python train.py --n_layer=9 --n_head=10 --head_dim=64 --activation="geglu" --norm_eps=1e-05 --init="normal" --init_std_qkv=0.0143 --init_std_o=0.0 --lr=0.0123 --weight_decay=0.0 --batch_tokens=131072 --seq_len=1024 --steps=6887 --dataset="wikipedia_en"
MLP neurons of a small language model. Each row is named by its layer, matrix (gate and up: input weights; down: output weights) and neuron, and shows model dimensions 144-239. Each number is 128 + 32 x the weight over its row's rms, rounded and kept within 0 to 255. Numbers have three digits each. A neuron's up and down rows have the sign that makes its largest values positive.
After each neuron's rows, "fires on" lists the tokens most often at its 100 highest values on Wikipedia text that the model never trained on.

L2.gate1433:107167094139106105167146134109127123155131119155145128089126039121124121146159149153145144099151111126057078071153183094130086110166150148096144102121086142081119088137173122139158101070126128142124106145078036147137102115114146205082082091087114155155135166122069126091122086096191109217
L2.up1433:111160193143141162088113125165114155118177162087100149112187064158168076122122145220187205121129111175125143129126122145140091123151143127162091147108199179115101124120137124169166123105113145113089102123091149080129151141122127138130100151051052135125147147156100181140100093164157154066
L2.down1433:108142102107135139125127104111109151159157196156152152150090129123139133119141117131093092100100138130134109137086137106092163133162064138099114125102148106130138158174103142088125128117114138123161092147148054087074150158111096099129146158164132166102091141117160168201096125178099140118
fires on: " in", " up"

L2.gate1158:117142021140191134113084190123128095143140156130084146139095147082080176172120063158147154117154193119079127128108063061125185203171157131064101185106095080120062096107211140052149113175144142124125121122136183143100122115134150120138156108129177125135134133086091165140173143143114149111
L2.up1158:103138168122176138152131149098162143117151135218072116079112179134135134178108102136087072057100113135175154177087129175139155097136115144124162129096100133118108160021185154112118111082122097116111114159103098114122161113141146089119100133123145136100145043101158094108075095100109119118
L2.down1158:128088148157137131103125163163125167158135107127124126123135047109183126134136111180076154073129171164024110063074119061125177150222135086120114112106092050130124125159137081112084067138190121104077102177108119162110136097158168140073128113130202156161123180095105089146106156186096077192
fires on: "th"

L6.gate83:156135124132110147119140129156093168126180063165088117145086141126099132213125110121100130041129135143152111141084173114168137163149166157125098119135094190076123090116112128121175123135106129162092160132125106126097141090132191116080127119128161163069136105123100147120124122137092134127
L6.up83:132138109072141160120113150168110116090130108120124152095129080152123185074048167163133121126066112172098128109085130059118113184098146132118139108132106107123135139107120136098146107118094123073143102158098097097124156129118168109072076132101140168118116185159137169162203145203078123110
L6.down83:182116154155177093077062154059119144182161159154118100150189086140160035135106080147110140083120150096115131089145148094107168138155143158144119149120121152102072147110152166153089126186095177087179107144134132144107149108104167113167160127156173151117091109170118098067143130150099158169
fires on: " in", ",", "1", " ", " to"

L6.gate1289:170149111110142175092153114090093198123136116120152136127148220132093138094089176121101102115118147116137061119123103033085097156082045168166112091167106125095162097093139125145129086143130170172100132176155150089133166147112111148127101104078134080111134090105068125154116144196136074128
L6.up1289:146156201142131104107105128190157173138078223127074168132102144108149138152158165049126156149090115138091151146095113104141110104158093152095095127162107160139175117146119153091096110096122137154144125196097137207132132181138166132121138120115127093149128206083125126148205097174059115158
L6.down1289:099086173142088105091123167130139090110122102135074085161136112086178121077158133139130150148111181102047187176082114123146141164181120129102128163124164082157143167128134104120107152120140152165177176132054150168118120149145143134086111124150118133136130170117109155120129115153158116146
fires on: " and", " but", ","

L6.gate692:092117113117103099106161133169118124118137086137145142131120112134171143157119157156139128077121088154092119142074128153121173145159117149141088107142148139049175082172123168102091095145078129157058087141130158125134131109158122133176175122048118152155060082141098190163082162148050156155
L6.up692:127126102158136154145134119113152112118119130111125083142138140083082081136098099122051106119114129146165097129104142175143075099111114175131172177096148133144109093183101114099119063069173080137136193104116112100081135161212117135147132106121072177123187170140137094170167109114113150108
L6.down692:150100122133145098127075166088152092169115115130112129135104171131090068135079082097095154180126121120120154189092169111163114153084151089111139136111082115093162118092141117134138144115107141169106103109114151092186157119140122128172133123156194040135111109132130148143103130140153141136
fires on: ",", " was"

L2.gate764:081143047160173088097130119176119104155110176155156121208164110157178141169097140147137113147137091163146126154194160109077158081130120102147116141121154147095096091126141106082166153181122112139127099096114092143116093125117082086109136117133124131179113122117113102168153126153086073068
L2.up764:106073146170106175165120133141110120119111171126059119075173106113164122145159096100135123101104039134123137145081154104147203139167051123110119125157091180139138150123156109128154122136103133118135167189115096089125116159068130100107144169085122108092141095163165090105150140130168164126
L2.down764:130116119096152106036129127101086106123133133160071176136083142154170142094155158142164095173104165120186083207103093197187123140171147113188110111109083160161140132131094201150175161084101176108146134136126107131118121151172130097149152122119116157162130146139123170125114092178140177094
fires on: "2", "1", "7", "4", "3", "9"

L2.gate657:090144143145132132086126106153157180137114156106106117073159157108206147110170123131092146090125124149095149152067140104172122175110089055079147116180097202124149117145181117200147121130139122119088140167197096091137145127124097141119077116127125104133085134142093139093083130122129116162
L2.up657:132122092144168127146133132163078092094154093117066154152107092115185086110146137129126107090128103173101102094139100146183078135111097142185191121068117177114098078214104148125127196117116129125140100169079117088125177085105118140138123114096131185113073089118110045129111138177176117118
L2.down657:106126159136141130127170106099092118129127097111165111138124179078067108111153103131178188121062120105144103138116142201120122172088138106098115133117084145154075144143117097119113051142030122205090081117166111134123099158040095178108104139203116182083110154116126113127123191121146192110
fires on: ",", " for", " in"

L2.gate602:112091155082122100144096180155169121178182158135153104182106098115124079136095098192109153154118119077117159138108121112137190102069192141140136115070093160122158120097133160113152107109128095162129086119074131141161163151125124134094071145100120142109117083126111054158126079127148159166
L2.up602:096075139155145168151120194202140156166062153134096110155111109138148142195099094141117121091118149188111124131121152124150111117126126172165174191111131144109086162135134143144133091117186129106105133169103164055094160144151109066164109123108157116130161088154158182180128071165121187124
L2.down602:196107128122111189070083175132088156114133125157080155193200115101159137138171107106072084160104138160150185161164187141134161090129153100092107133121110180154171124175087080155168128117192125043068098178117135119180082121100190159124164127169168109121086169123115106130151103100161151154
fires on: "th", "rd", "st", " Third", "nd", " First"

L6.gate750:106148102135118134092170109113104162077129149096121106094130126089110145139074116122102154130157094105102105147103120162177146159118141169117162095129132164142208064198114152121120096105076141063095155171155099089098166076100123140139077170124128215118127097122102094199124164207104142109
L6.up750:099130083135153161125095142139038114108109126176128194162117143099163082079115077146127122115108134152120109159137176144136143186113135175074122119131109171120149131088141150097155146100137082123110102106079139118138082108167125159078100118120115198116078217134091077083148192129099101060
L6.down750:084204119146157090221110116157189119118199083151101090147125130085109108142097144089126107106119124099156069097147124167156133125156165109160139078092147172086138142163117121163153174136124148129077097141126120160130199140144137132179068143062152139157160107086135124078114180118140191120
fires on: ",", " such"

L2.gate1019:047115089073144143044137179118169165228139153200161180135152130122159108095110159115100086144084121119096173105109113201067149088094175158150178068138078094143137101082093102112118143148108115142160177139071187068134132130136130067150127108125140094101106129107120142107093225080154097162
L2.up1019:136150114094152097052088139176151116138123188132130091182111115075126117119116178123100157182186159119074132170085099144155097099154163083146096164098148103069084133109149124141122106094182151174099074170107170144144110123086154101122133092137104141090164107171117096124086140119119167045
L2.down1019:120072120156112130116095112121120140088152125143159151128069150097115134173102137122135137145126122112088083079114162151120143178137125164098114146091110117119119174094111160135104050156111137160138165143169066092142117134147196164086191124149182141117156114102102114104123087161137086120
fires on: "s", "er", " Per", " Ter", "or"

L2.gate227:085084113119092172103126109148127096134126109083144101205086110077057121141164121101157135154103082146108167141158106072110142186160136134207139119074063138136175178107119101097070128074097189126066109147135173079184132136095069201158142138171123138160093126133141148161152186118130069116
L2.up227:092191125088081060141097105114094122077114172082092100094146111159056126083108118124148099098155076115149096108113080129127140129157186113100153185078184133086126136182086107159112121086130085113126212085139097097118127126159165152125169153152166126142079096116141125153123133160107184136
L2.down227:168076138135134144139160132153169150107103129109096128035120108140073158144129097145145152154090162098099094138156112172101142121117119157160155088121114123132157127122095180051098140147180120126086095101190091116121131093162113143079124106121129115134109167078167109105135136118112085143
fires on: "s", "y", "ep", "la", "ra", "al"

L2.gate458:131089179137107137094159097178122171142148156111140086140187155113149126163147180123123142107108133139152111188101126081140121108118083117117133105079102124103188095066138113127175083083135139128106142164070144135139145137129177157109121072130159123110094119193084148141100103156175129151
L2.up458:133126134078124139144113131149150177080181129059077117061181101093163149213169147134133123081119103137071141176161134143164109088157112140164133116166126160138114088191126173073160092109179190141128157108144125118125131118115092092125131130127078150105093143126131126112132139109137117086
L2.down458:153093171149120115074105116059066112124157112135115149168104162135095140102136115109194153105106159131142145135092122064071124123066083133078102136105161141147125114094140141178107114101134115174103161068097153167136084171132129096158052203080106155140135133133109145154141122047137143129
fires on: ","

L2.gate1041:130096122105124088106117156107126095176161126077109112046162109144079105127085164165110172102117144097129097064138139133088082139127131109127152118135133131103133118156140101152078136144138144111108179109133103086022092167139054124144102095136124106115096128179043118102099098143195154138
L2.up1041:185151093096145175127133111127154104088123127143052058115215122120087066094103175120140113131124123112137130117153148107127107141141195136140127141095151138148088184172108112111086110136122093190120157101114129109105107141114067118128150138120109091165096155151050130135131099176131154075
L2.down1041:143151149099124136065109135182158112141096106115179132092100175151130178146169101096130143096164112133176134131135091123108159145093145101109141134126138163106152117104157171186101133141127159091100116148178092123127121135144101119056156113174121103142109153161124098128162162109177173049
fires on: " up", "ul", " down", "ing", " back"

L6.gate951:103137090219099156094105127113145169164129129166141145148099175152149169151107098101078132068121109159132107169119068101063130094135173140097149099124180126153118094137146127150096142223168137116151153152136030062115143144099130165201125155184119197130150142110109136118118138120067140107
L6.up951:082064164111170142103129081184150118122152114171104114041144147118131187138139119153134078110178095181136150187121080075141134090121098148118135137079165135126047126141126085215089118173142155130139159186173142141120083161146099132241097178066137149149131139127188141101183092055129092141
L6.down951:119085136152109115082113119101128131095171128125139135145136144096170178107105098071178077138147149167103143061128117088165085123072160218134099147123096144110131148136094105131115112149083127095166108135147066161137136153171120116159129168118186161115138103226151108113104150103085163146
fires on: ".", "1", " ", " (", "0", "2"

L2.gate1216:089106015095125112082148169170151172062136124095168149076128126204137084070155118094160202163109075141169121141158132130123152124074146117150134099146080155140084165083116167139127155086126120130121124133136076106139075154111135127094099126187102102066178116112155119132155085124067151114
L2.up1216:084124150131117106119109192094110130086112137160142152095126086130145138145111153160147144155113115129157129118158089102139139072143161123104152102115109141165131175103120139184084145116162148111154107135153109069187115154166150143088106119110165094104170125140165106131136180139121148105
L2.down1216:152120143123156104112099153133105113161162128181135135203169172109105186133139156185132086110134120144115123177095119154131128157110097114197106142129131109125164150128137093115129115138126132150139151139196175133086147106143105121166133115112104166144122136122033143161122182175126157149
fires on: " of", "4", "2", "3"

L2.gate1565:140143093085074112121101150133095103125165090102186118144127123170132161125145112106091151090101078148109105066085105079161184132102100135175128157116104169139139192098107133188104053118146127151102165137155122062187122090140106122114097123179120093139143168170141164147115149137143165123
L2.up1565:130182156110066160135111095112127143128135170093168132090166113201116156079173136157175071120110156160149162139178152128197144105130117107123180160156140104147090164157220145141115079082121175158100153109095161148199111089120206118132069128166081162206162116067122100110108098182177123125
L2.down1565:136123073125118144149121086106116094106084081177112176143086130210129145178139122094096137132131180119142097141103110132111117146185153117148106085166165114144120142188121137171087149151110103129080101101141084147114195153114104191147145134112141169086155161150212125187132154118123149136
fires on: "e", "s", "y", "a", "u", "i"

L2.gate1143:087175101117148100162122124145142105099199161107153205123136141163108157119135121075139153132162074125123185116132168159088167126130100117136064131152070141102101092159087074080092161156103097137120206078081128121109103181109099144177117149158126091142092095100124120119127148149124192189
L2.up1143:067171169068133185118119089120107108100119122118110118118145168116109122077102085111166136120179134124092161105114125134141210142124129097083100086163083123142076146077107159103106147119125121114136120081122087141094093112100139167160170138079172136149139125110167115139121111146201116154
L2.down1143:087116135114104133106169131167121133111133100151118133138121141128125155135114074175168161127151184150131095105138141165152101136145117055150141161120124127128147183133079122074112125105166157096132167076088144143064077147097175106154157126140109147163191134184094137234177077134153147179
fires on: "8", "9", "4", " DF", "3"

L6.gate1118:144200112122102092107170140161145116127157131173060163086143152132178153141135139095114130109098106106085135149200103152141166132092140155122109140125135113189128079096094128109113111147110143120133075134174172105123110125104134126168135164109060159126179139116084125123085111156089107083
L6.up1118:156164093112080093121143061094160180185176085070071160095143180101134133149042156170114155102168126128061159100073154134115158171168162028202117149124151179115067099117088078086078053119164099084110077095135142061115118112134112157128123170134156109096116071106074134108109163097153107042
L6.down1118:085153167052135172109099136163095165124126120122143106127135176120138162069095098120118121142110122141093118102113158157178121198113162115112065153094125109109120135113097116119182112160178134028105143142147152070135113148082123094108129156085111100174118126191074105085061184158118082141
fires on: "l", "r", " Ol", "er", "el", "der"

L2.gate1427:152105146151107150135085108150156138159173110145154105056131134139081068171122178126164111135155126111164066116103123187128133105157138114168109092158147125077091111141133172115125175080114096153185207100110134103087148134138171145096160115136146079084086145072080079141073202175140195112
L2.up1427:172132128138135093109074069150114207120160140153145114169117112102106127138089141113091131160168180111066142107148092185116092128161140088094100109172164122160140105122175113111132091188089133173171219137112143184112105073103201159154081125110186136103088118113094096185133123119173093141
L2.down1427:152164135128100103112137185167104099109146204131113163154084144100218092090117130183075143108126148072087137174123130190090148159166155151114130085139178131139130130114093162101144182105066098109093159094078096094144142162147178142109099147072119180123112135103123117102064119180082180162
fires on: " or", " from", " without", " Good"